MLP neurons of a small language model. Each row is named by its layer, matrix (gate and up: input weights; down: output weights) and neuron, and shows model dimensions 128-255. Each number is 50 + 10 x the weight over its row's rms, rounded and kept within 0 to 99. A neuron's up and down rows have the sign that makes its largest values positive.
Before each neuron's rows is what it responds to, as a language model described it from the Wikipedia text at the highest values.

Early word-piece fragments
L7.gate403:41 46 49 55 61 56 56 49 66 64 67 48 41 39 75 59 44 47 46 53 57 40 66 27 59 64 48 42 56 39 48 60 60 36 44 52 50 49 44 50 49 58 57 43 64 64 37 35 52 37 45 55 55 43 51 50 64 49 58 39 52 50 51 25 63 28 60 36 65 59 59 49 57 56 65 62 44 66 75 43 52 46 30 52 58 58 48 44 61 58 44 53 53 59 45 52 51 66 51 49 43 47 45 56 57 60 67 58 50 53 56 62 49 53 59 63 44 72 48 51 53 44 47 55 60 41 41 37
L7.up403:46 36 42 47 37 59 47 42 43 56 55 48 43 74 49 51 52 45 53 66 40 58 41 42 50 41 45 55 42 35 55 37 63 51 50 54 51 56 50 55 48 48 37 64 45 55 54 64 55 58 47 42 56 47 72 35 34 50 65 38 59 62 62 23 61 50 51 41 49 58 48 58 40 40 55 44 35 46 54 42 29 47 60 57 70 51 46 42 53 52 50 72 58 38 48 56 34 46 60 49 38 52 58 70 58 56 55 49 74 57 43 50 75 53 39 38 55 40 62 47 30 84 54 53 55 74 43 48
L7.down403:43 65 47 43 46 59 47 55 50 61 31 55 46 56 41 55 58 57 43 70 42 41 62 48 40 41 67 46 64 35 58 44 35 50 51 38 34 49 48 56 47 50 57 41 55 53 43 55 66 49 70 48 65 54 47 29 34 64 45 48 65 49 44 44 41 75 45 53 49 55 44 46 57 51 64 48 48 62 46 72 70 62 48 32 44 67 54 58 51 45 34 65 49 63 63 64 58 54 52 43 44 49 50 42 55 33 52 42 57 65 55 43 44 49 56 48 62 52 59 50 41 41 47 25 60 47 53 28

Article/possessive "an" and word starts
L5.gate142:36 44 47 48 42 41 47 45 61 53 47 60 49 56 49 58 31 63 51 53 68 56 37 61 63 68 52 51 51 63 61 35 63 44 47 48 58 39 55 56 49 56 48 39 40 63 42 65 52 43 53 55 46 48 62 15 60 35 49 25 27 27 61 29 50 41 61 36 72 56 53 49 44 45 38 60 52 49 67 40 57 41 54 62 60 42 65 56 47 43 44 59 58 59 54 63 56 50 51 43 59 61 51 55 50 47 57 44 59 63 59 50 39 48 52 58 53 51 61 44 55 28 57 52 50 40 38 50
L5.up142:38 57 45 63 44 32 38 61 45 38 69 60 46 51 47 58 42 62 46 47 60 58 51 48 65 55 44 50 37 70 35 35 50 42 40 68 42 43 35 58 58 57 55 33 30 54 54 73 59 46 53 45 48 48 58 30 52 46 52 34 30 44 57 43 42 32 50 29 62 65 49 48 42 46 41 56 68 44 54 66 65 61 59 48 52 56 73 73 35 43 45 41 51 53 58 64 41 60 50 51 44 64 42 54 50 41 55 54 63 44 71 49 52 41 48 51 63 45 53 52 55 41 58 32 54 50 46 57
L5.down142:44 60 56 60 48 34 41 55 61 36 54 44 41 58 45 49 42 55 36 42 51 48 40 46 36 49 48 56 31 62 41 53 56 44 57 58 38 32 36 57 39 52 46 35 34 48 44 55 58 55 47 53 49 49 44 43 53 49 49 47 43 44 61 46 40 42 44 32 49 51 45 38 41 45 53 49 65 48 52 53 99 83 47 51 56 54 58 55 48 44 50 37 47 44 50 60 54 54 45 65 39 53 48 56 43 59 64 56 74 54 49 48 52 47 51 57 56 46 42 48 48 52 60 35 56 49 56 68

Mid-word r-syllable pieces
L7.gate291:53 49 43 49 39 46 36 52 52 49 72 46 40 48 52 48 48 46 38 41 57 59 49 51 32 51 69 43 39 51 45 67 46 41 38 51 49 48 47 51 61 44 48 49 42 58 42 66 52 51 40 56 42 51 28 45 35 59 50 61 56 51 63 36 43 44 47 51 39 51 58 44 39 61 55 60 43 41 47 49 68 44 59 65 57 38 67 35 68 40 59 46 45 73 53 71 73 47 53 52 59 56 39 46 54 57 65 44 54 47 68 58 35 42 61 65 54 49 66 54 60 48 52 65 56 60 50 58
L7.up291:44 45 43 47 41 29 37 61 52 59 71 44 59 59 79 42 62 72 56 45 56 53 44 43 50 68 41 48 53 57 76 66 43 38 37 49 61 40 47 44 56 49 53 58 52 41 48 42 20 35 57 68 34 40 49 37 72 47 44 49 57 47 50 55 37 33 47 70 54 54 50 70 42 48 57 47 61 32 49 45 55 51 42 54 55 70 35 65 49 54 46 50 50 60 53 52 50 50 58 47 58 57 56 36 51 67 52 59 59 43 46 33 61 53 47 44 41 64 55 36 47 57 53 38 33 44 41 52
L7.down291:57 53 63 39 52 50 46 48 60 63 71 57 38 53 49 66 52 50 66 52 63 50 58 54 49 48 45 39 48 41 48 42 47 49 30 49 56 53 38 46 51 53 56 43 43 55 63 72 70 48 42 38 69 58 49 65 40 49 60 71 42 46 47 38 54 63 60 63 38 38 58 52 50 55 37 56 51 69 38 52 49 22 47 32 58 50 54 41 49 61 51 57 48 58 49 57 73 38 66 45 52 43 40 56 58 55 62 56 50 58 73 67 59 27 53 54 59 39 51 40 32 46 65 62 53 51 66 43

Possessives and determiners before nouns
L9.gate358:37 49 65 56 53 54 50 62 70 49 41 50 61 57 55 50 54 73 40 56 51 26 49 49 44 44 41 44 58 41 45 49 57 45 39 50 62 49 57 47 62 46 53 58 50 57 33 64 51 63 51 63 74 75 71 44 54 42 44 39 49 38 48 40 57 45 50 48 45 41 46 48 29 43 41 64 62 32 47 46 55 47 44 50 63 61 50 53 60 40 45 53 48 27 32 50 56 63 49 39 60 62 34 45 44 47 45 69 64 29 49 61 36 64 38 46 47 50 51 53 50 21 61 55 56 47 51 45
L9.up358:37 55 24 38 45 46 38 54 70 45 40 37 60 67 45 39 45 33 45 62 69 49 31 48 37 65 43 45 50 41 60 36 46 46 42 75 50 45 54 34 40 56 38 52 51 51 46 53 55 38 60 56 51 66 56 53 54 27 54 59 51 41 65 61 38 48 47 56 62 33 63 56 38 58 48 68 60 52 34 60 62 51 52 51 41 42 47 53 50 40 52 54 57 38 55 54 47 54 43 50 42 49 61 48 54 51 37 66 59 59 42 56 56 51 52 66 52 59 52 41 46 37 51 58 65 44 44 43
L9.down358:52 37 52 50 57 49 33 55 58 50 50 60 44 42 44 57 36 68 59 48 51 54 69 48 43 47 53 37 48 45 47 55 40 46 28 65 46 64 38 64 51 59 70 57 46 46 28 33 51 66 53 53 47 38 45 48 55 36 40 45 48 49 51 59 67 42 67 42 57 55 35 52 28 67 53 53 63 56 73 56 69 70 55 51 48 58 73 55 52 48 49 40 65 47 42 36 58 51 56 52 61 62 38 45 50 64 58 44 38 46 43 42 51 48 30 57 34 50 35 58 49 39 65 60 42 52 57 52

Mid-word suffix fragments
L7.gate359:18 50 42 43 57 58 58 47 48 45 39 58 51 49 53 43 58 54 42 65 51 33 32 45 53 38 65 37 55 52 40 45 52 50 53 60 35 45 39 38 61 52 39 64 57 46 42 44 50 60 50 58 72 37 49 41 57 54 43 55 38 64 70 38 52 51 61 61 50 56 34 55 32 49 39 47 44 44 50 55 60 49 54 42 42 55 65 73 65 39 53 35 55 63 52 49 37 40 60 44 56 53 33 53 46 67 39 41 44 63 68 39 36 41 34 43 65 71 71 69 48 54 63 65 43 59 45 32
L7.up359:30 29 68 61 41 45 46 33 32 47 50 46 43 51 35 45 56 62 41 63 64 48 39 60 37 56 60 57 64 46 55 51 60 50 65 54 55 52 42 68 49 43 49 38 54 56 40 55 48 40 45 31 61 40 56 60 67 44 58 39 42 54 54 60 69 36 62 56 52 52 47 44 56 46 67 57 71 56 55 65 48 52 69 61 63 46 59 53 49 57 45 69 50 55 45 49 62 38 36 66 62 46 45 46 53 42 68 52 45 47 39 31 53 69 47 58 47 45 60 49 50 47 51 53 48 53 54 52
L7.down359:71 32 47 51 55 39 63 62 52 60 46 52 42 59 53 63 52 43 46 43 50 68 67 37 62 58 45 53 52 44 56 51 62 35 51 50 60 52 67 48 48 50 53 31 47 51 57 46 56 53 59 49 46 41 40 40 46 57 49 37 39 59 38 59 28 48 50 51 36 49 33 32 72 63 53 23 36 40 67 36 47 47 56 44 43 46 38 51 44 39 43 49 48 55 39 53 56 59 65 44 48 57 54 51 39 54 52 50 44 50 40 40 55 45 66 50 54 58 59 34 47 40 43 54 40 39 28 33

Mid-word fragment after prefix
L9.gate248:49 56 31 61 55 45 48 50 71 50 45 33 43 66 60 61 50 48 48 45 41 62 42 48 48 46 50 31 77 44 42 51 51 47 52 61 50 44 44 38 50 46 46 39 57 61 43 34 48 33 49 71 59 43 53 51 50 38 32 69 57 46 51 72 50 58 64 38 60 40 40 61 64 71 37 38 54 46 57 39 49 37 36 57 40 54 48 56 40 52 50 38 39 67 43 42 51 37 31 47 63 61 56 37 77 41 55 54 64 48 58 50 64 33 69 43 43 53 68 50 48 45 51 50 40 63 49 48
L9.up248:41 42 65 45 50 58 47 69 64 43 41 39 56 68 55 56 34 56 33 50 56 54 55 66 63 55 56 37 46 50 47 74 45 42 50 40 49 50 33 43 55 55 57 48 50 51 41 46 49 43 39 59 54 69 49 47 59 53 46 54 42 31 57 36 53 46 59 42 54 59 39 53 45 47 43 79 56 53 58 55 40 38 61 55 38 46 33 61 42 46 60 59 47 46 62 42 40 49 71 31 63 42 47 49 54 52 44 52 54 63 56 42 55 57 61 56 40 51 54 54 48 40 40 56 39 45 63 63
L9.down248:47 32 34 51 57 49 49 57 28 50 51 60 55 55 57 39 53 42 52 61 63 37 52 48 69 57 49 60 60 51 63 48 41 43 58 55 50 49 62 29 51 36 50 54 67 42 61 42 43 56 44 40 58 48 55 60 56 67 49 44 47 46 53 37 47 52 39 69 41 50 47 45 53 55 27 68 49 61 77 38 54 52 72 52 49 49 56 69 71 60 54 44 49 51 60 55 44 47 54 63 54 42 62 43 49 52 61 56 61 64 54 50 56 34 61 55 65 62 30 51 48 41 39 48 64 68 61 56

Word-final suffix pieces
L5.gate94:59 44 55 39 48 75 52 43 48 37 32 52 45 47 36 45 62 37 44 66 57 66 46 47 47 48 51 66 62 57 27 28 58 56 60 45 51 54 38 62 41 31 38 46 49 43 70 53 54 46 43 45 46 48 47 74 44 31 48 52 36 57 47 41 60 51 51 50 62 50 51 35 39 48 56 54 63 47 43 40 35 20 46 52 49 52 53 54 64 67 44 48 52 41 58 47 48 46 26 36 47 45 51 48 39 32 40 42 43 56 56 43 49 49 60 51 62 49 55 40 47 42 48 50 49 44 35 51
L5.up94:48 43 57 52 45 60 58 57 30 41 41 44 34 50 40 37 62 39 47 55 43 52 73 33 53 59 52 59 56 61 30 49 45 64 42 59 58 67 35 67 45 37 48 40 35 31 55 56 43 45 34 40 45 61 42 72 43 49 54 32 36 70 36 58 48 49 50 63 56 35 45 38 50 38 63 44 46 37 53 59 36 46 49 46 54 48 47 74 58 65 53 46 58 48 57 58 47 51 25 46 56 54 50 53 38 35 58 48 36 57 56 44 56 56 41 50 55 53 40 44 44 43 58 28 56 46 33 68
L5.down94:37 60 52 48 53 41 62 49 59 70 55 47 40 53 53 50 44 65 35 38 41 42 54 40 55 51 50 52 49 47 53 53 46 52 57 55 52 50 38 49 50 54 52 40 31 53 46 57 41 55 56 48 51 61 55 42 65 65 62 37 63 50 74 61 46 47 53 56 49 48 57 47 56 61 51 41 41 41 55 62 63 90 41 28 62 50 54 57 42 50 52 55 42 59 37 50 49 52 41 51 68 55 42 65 56 64 50 46 53 30 41 38 40 49 46 45 30 56 40 51 54 56 45 33 59 45 53 32

Biography education/life-event tokens
L7.gate22:65 50 55 51 78 53 58 40 42 56 35 46 48 57 46 45 40 62 73 57 49 44 51 48 52 58 39 46 41 35 51 54 51 83 50 47 56 46 53 66 46 56 50 53 57 38 59 37 53 32 62 41 38 32 48 42 52 46 53 38 50 52 58 48 45 53 54 48 54 65 51 36 45 46 38 35 53 40 76 55 52 46 38 58 45 42 38 41 39 38 35 41 64 44 60 44 45 56 53 50 43 57 66 57 49 36 41 20 48 44 45 53 39 40 36 55 40 69 44 47 61 49 47 53 58 47 48 40
L7.up22:55 60 48 28 39 46 58 50 49 46 42 55 46 44 62 57 39 55 62 52 43 54 57 34 46 48 38 55 44 53 59 38 39 64 38 47 66 67 48 69 34 66 49 63 49 68 52 54 41 51 49 62 67 29 36 61 60 47 41 58 35 68 64 42 55 59 54 59 63 46 60 58 55 53 40 40 49 44 62 51 52 50 48 39 43 41 70 33 52 54 46 51 60 53 48 45 47 60 73 51 49 55 42 61 60 42 59 48 42 43 37 60 63 64 39 63 66 40 47 64 42 32 39 42 45 53 53 46
L7.down22:52 68 68 34 49 54 51 46 48 43 42 55 45 40 56 50 44 56 60 55 34 56 47 60 43 37 38 58 51 42 54 69 57 48 41 62 44 33 37 46 70 35 60 45 59 70 67 52 59 51 39 49 56 31 49 60 40 62 39 52 37 61 38 44 61 46 51 57 46 64 50 53 70 50 36 27 55 45 55 39 47 37 39 62 49 48 52 50 54 53 48 55 51 44 51 39 66 57 74 48 32 77 55 49 72 48 60 43 47 42 56 48 57 44 52 53 44 47 39 68 38 53 39 56 42 42 50 44

Non- prefix piece
L9.gate539:37 56 56 46 56 53 33 49 55 55 35 42 47 42 45 37 49 47 64 47 46 41 53 69 69 47 22 36 43 56 36 57 58 30 43 36 54 43 37 57 58 39 36 50 56 55 39 53 28 43 37 54 50 45 48 61 50 50 52 42 39 42 47 40 64 49 56 58 60 49 46 44 53 67 34 55 62 43 56 53 53 36 33 62 27 49 32 42 49 42 50 52 39 67 51 53 37 41 52 48 42 46 41 52 65 59 44 61 62 71 52 53 52 35 51 57 47 40 42 72 60 41 40 54 57 32 53 26
L9.up539:54 46 57 52 51 63 51 60 91 46 57 52 61 59 55 53 48 67 74 45 49 45 41 32 68 39 48 51 46 72 59 45 49 45 46 49 45 57 40 53 48 31 39 29 51 71 55 37 58 53 62 44 48 44 64 42 53 62 38 52 58 46 57 42 50 58 52 58 43 55 59 50 57 60 52 45 35 39 54 51 56 47 43 62 46 61 56 40 51 46 54 52 52 38 40 43 39 53 49 49 69 47 58 57 47 49 62 69 59 48 51 68 48 43 47 53 63 32 54 56 56 35 60 75 54 55 29 44
L9.down539:43 42 48 52 34 54 46 66 51 53 59 52 50 58 33 59 64 61 63 45 44 63 50 64 58 45 44 45 48 42 67 55 48 52 52 62 56 61 50 60 68 47 45 54 31 58 37 36 55 49 52 55 61 36 57 53 40 65 50 53 59 51 47 51 58 63 55 51 65 44 62 66 64 64 40 44 68 48 52 52 76 43 36 61 56 69 57 56 53 45 58 52 47 44 40 37 62 47 42 62 46 36 47 58 57 49 47 42 73 52 38 59 43 45 51 39 40 46 50 40 47 53 36 59 61 43 53 59

Mid-word vowel fragments
L5.gate673:39 53 44 43 49 57 56 39 54 42 56 58 55 59 68 36 46 46 57 43 51 43 47 59 35 56 37 39 52 61 50 41 52 38 57 42 37 62 45 54 39 51 55 54 37 52 40 35 41 71 48 48 48 47 39 48 35 50 45 58 33 51 33 46 67 53 52 43 57 55 34 53 34 46 48 51 52 46 56 53 64 57 35 56 42 67 48 57 48 62 52 42 43 45 57 30 38 68 51 43 46 52 40 61 56 65 64 59 42 46 56 47 46 57 58 66 43 57 70 61 42 43 49 36 43 46 36 55
L5.up673:28 53 49 45 62 51 52 46 68 64 46 62 51 53 64 48 44 34 66 47 56 33 37 65 39 73 33 42 45 64 53 56 51 55 57 45 44 61 67 58 46 40 51 55 47 70 38 30 43 59 41 58 53 46 60 47 41 58 48 46 48 56 53 45 63 45 51 39 64 53 34 44 24 57 40 52 54 41 55 43 51 39 40 69 43 44 39 49 48 63 50 58 48 40 59 50 52 53 56 30 58 63 47 57 53 61 61 58 53 67 64 61 32 49 67 52 32 53 63 64 46 48 41 53 51 52 25 51
L5.down673:62 61 40 51 42 71 54 44 23 38 39 61 48 56 49 41 55 60 30 47 55 53 65 37 57 31 63 49 48 50 36 50 43 35 63 46 53 43 39 55 67 53 34 47 57 46 44 59 47 47 62 44 47 51 44 33 55 47 60 45 50 43 39 33 49 61 56 45 45 59 47 58 65 39 65 54 71 57 55 41 25 68 51 30 50 54 58 55 42 61 42 50 39 38 57 39 52 42 56 57 46 49 50 51 53 45 65 52 53 39 40 41 67 54 36 60 64 52 31 51 49 43 42 33 53 60 59 74

Mid-word vowel chunks
L5.gate663:66 41 57 40 57 48 63 53 56 40 45 49 59 49 58 61 49 61 42 39 58 62 41 69 43 59 48 60 36 54 58 49 46 47 48 46 70 44 31 48 63 50 49 57 49 53 35 34 38 49 47 66 51 56 50 37 45 57 63 54 42 53 69 38 35 40 60 59 58 31 42 65 48 50 41 45 55 70 65 41 50 37 61 56 74 52 42 51 43 43 38 50 51 63 43 58 60 62 48 33 57 43 48 22 51 58 45 45 44 59 53 71 52 38 51 54 50 53 42 57 56 54 58 61 60 49 36 54
L5.up663:50 39 56 49 53 55 71 56 43 38 39 55 47 49 60 56 50 51 51 48 60 60 48 66 52 59 50 62 39 61 51 47 43 40 40 42 59 49 26 47 61 58 56 52 51 44 47 42 31 51 41 43 54 56 50 41 42 43 53 44 41 51 44 43 43 42 58 61 52 41 47 69 40 46 45 34 61 69 66 52 62 46 66 63 65 63 58 69 46 55 52 41 61 59 50 55 60 69 56 44 59 36 54 43 41 54 50 48 43 56 49 77 64 47 45 59 60 45 44 53 54 62 62 52 64 51 41 59
L5.down663:43 37 57 39 47 58 56 48 59 28 39 45 44 31 50 44 31 56 53 68 59 47 52 47 44 50 56 59 30 48 46 44 38 44 43 41 76 37 24 55 49 53 65 63 51 46 37 47 38 42 54 36 48 56 45 44 49 51 55 68 59 55 60 50 51 42 57 34 46 45 42 46 48 31 55 53 59 75 43 49 34 74 56 50 59 61 48 63 41 55 53 46 51 37 42 48 51 66 64 63 64 53 40 49 49 29 67 47 49 58 56 49 61 68 40 42 60 35 65 62 48 73 59 47 61 62 51 56

Mid-word fragments
L9.gate190:33 34 42 45 40 47 48 47 57 70 56 43 53 48 74 53 54 61 51 47 47 52 69 53 45 53 43 57 31 80 45 51 43 48 50 56 43 47 46 55 50 40 55 68 54 27 65 67 55 53 71 52 42 60 64 48 52 47 33 54 36 50 68 60 47 52 37 52 53 56 50 51 44 52 55 49 41 46 46 45 58 31 42 42 56 60 57 49 41 33 45 61 52 56 58 47 45 55 62 47 28 62 55 52 60 48 52 51 54 40 42 60 62 56 42 50 39 51 40 47 51 48 52 56 46 49 50 22
L9.up190:36 45 31 50 29 61 53 36 47 47 48 68 48 55 45 60 45 49 48 50 43 34 42 47 55 39 39 54 60 62 39 45 60 49 43 68 43 44 49 71 60 51 42 33 51 44 58 31 59 76 54 48 36 23 36 52 60 44 56 60 54 47 54 41 57 52 39 52 36 63 46 33 42 39 40 62 57 60 54 45 54 51 53 53 34 55 57 51 46 47 38 47 50 38 52 44 50 49 46 56 42 57 49 74 56 50 65 45 32 48 91 59 52 43 40 43 39 44 34 54 34 56 55 48 45 60 48 43
L9.down190:69 50 52 49 55 49 57 57 56 58 60 50 67 64 37 51 50 53 58 53 63 31 37 58 47 34 57 59 65 38 52 62 41 56 33 54 41 63 36 41 64 50 34 60 51 72 57 54 62 45 35 36 40 47 58 53 49 70 45 57 35 64 49 50 46 35 66 60 50 45 55 49 50 55 35 60 45 31 37 65 54 58 25 48 49 57 41 36 44 53 55 44 33 38 40 41 46 51 77 62 48 46 40 39 52 56 39 39 41 55 53 42 48 53 40 49 31 58 61 61 45 58 30 55 37 42 48 32

Second word-piece of split words
L5.gate639:42 41 64 33 67 51 54 58 71 37 64 48 57 53 46 44 60 40 59 41 55 57 51 40 39 43 55 55 56 51 39 42 39 49 52 54 69 48 48 30 55 24 41 54 41 42 72 42 51 54 40 47 37 23 50 46 57 57 38 57 40 30 43 40 50 34 60 37 50 42 43 38 45 56 42 62 63 52 54 40 51 46 62 40 44 58 55 57 37 49 40 47 41 34 46 56 60 53 58 46 48 47 62 33 32 53 50 50 34 53 29 58 36 65 47 54 47 54 53 64 51 47 63 51 44 35 60 52
L5.up639:40 50 60 47 53 59 51 49 44 50 59 57 38 45 45 45 59 44 42 41 58 65 35 42 72 28 68 59 28 61 45 50 52 40 38 45 54 53 72 56 51 52 52 52 54 54 47 35 49 24 66 57 57 43 48 62 40 60 46 36 49 63 57 49 59 58 40 57 57 72 56 52 49 46 46 34 54 43 33 45 37 50 45 44 32 45 46 46 68 50 82 43 54 48 52 36 56 48 36 53 56 51 36 45 40 46 48 62 82 57 48 38 56 53 24 45 53 59 42 54 49 43 51 49 45 61 51 42
L5.down639:48 39 55 66 45 50 48 39 46 46 68 50 54 55 52 64 50 47 52 45 33 39 66 31 55 59 55 30 48 57 37 37 62 39 45 49 32 33 58 48 33 52 57 37 41 53 50 52 49 49 53 49 47 44 38 50 62 41 39 46 53 47 35 54 53 47 49 66 53 48 48 54 47 44 55 49 51 40 40 48 61 14 50 68 38 46 29 44 50 48 46 55 36 57 38 44 41 61 50 71 42 54 50 49 37 62 54 52 44 39 22 53 60 58 47 47 45 49 37 41 48 45 64 58 57 53 48 45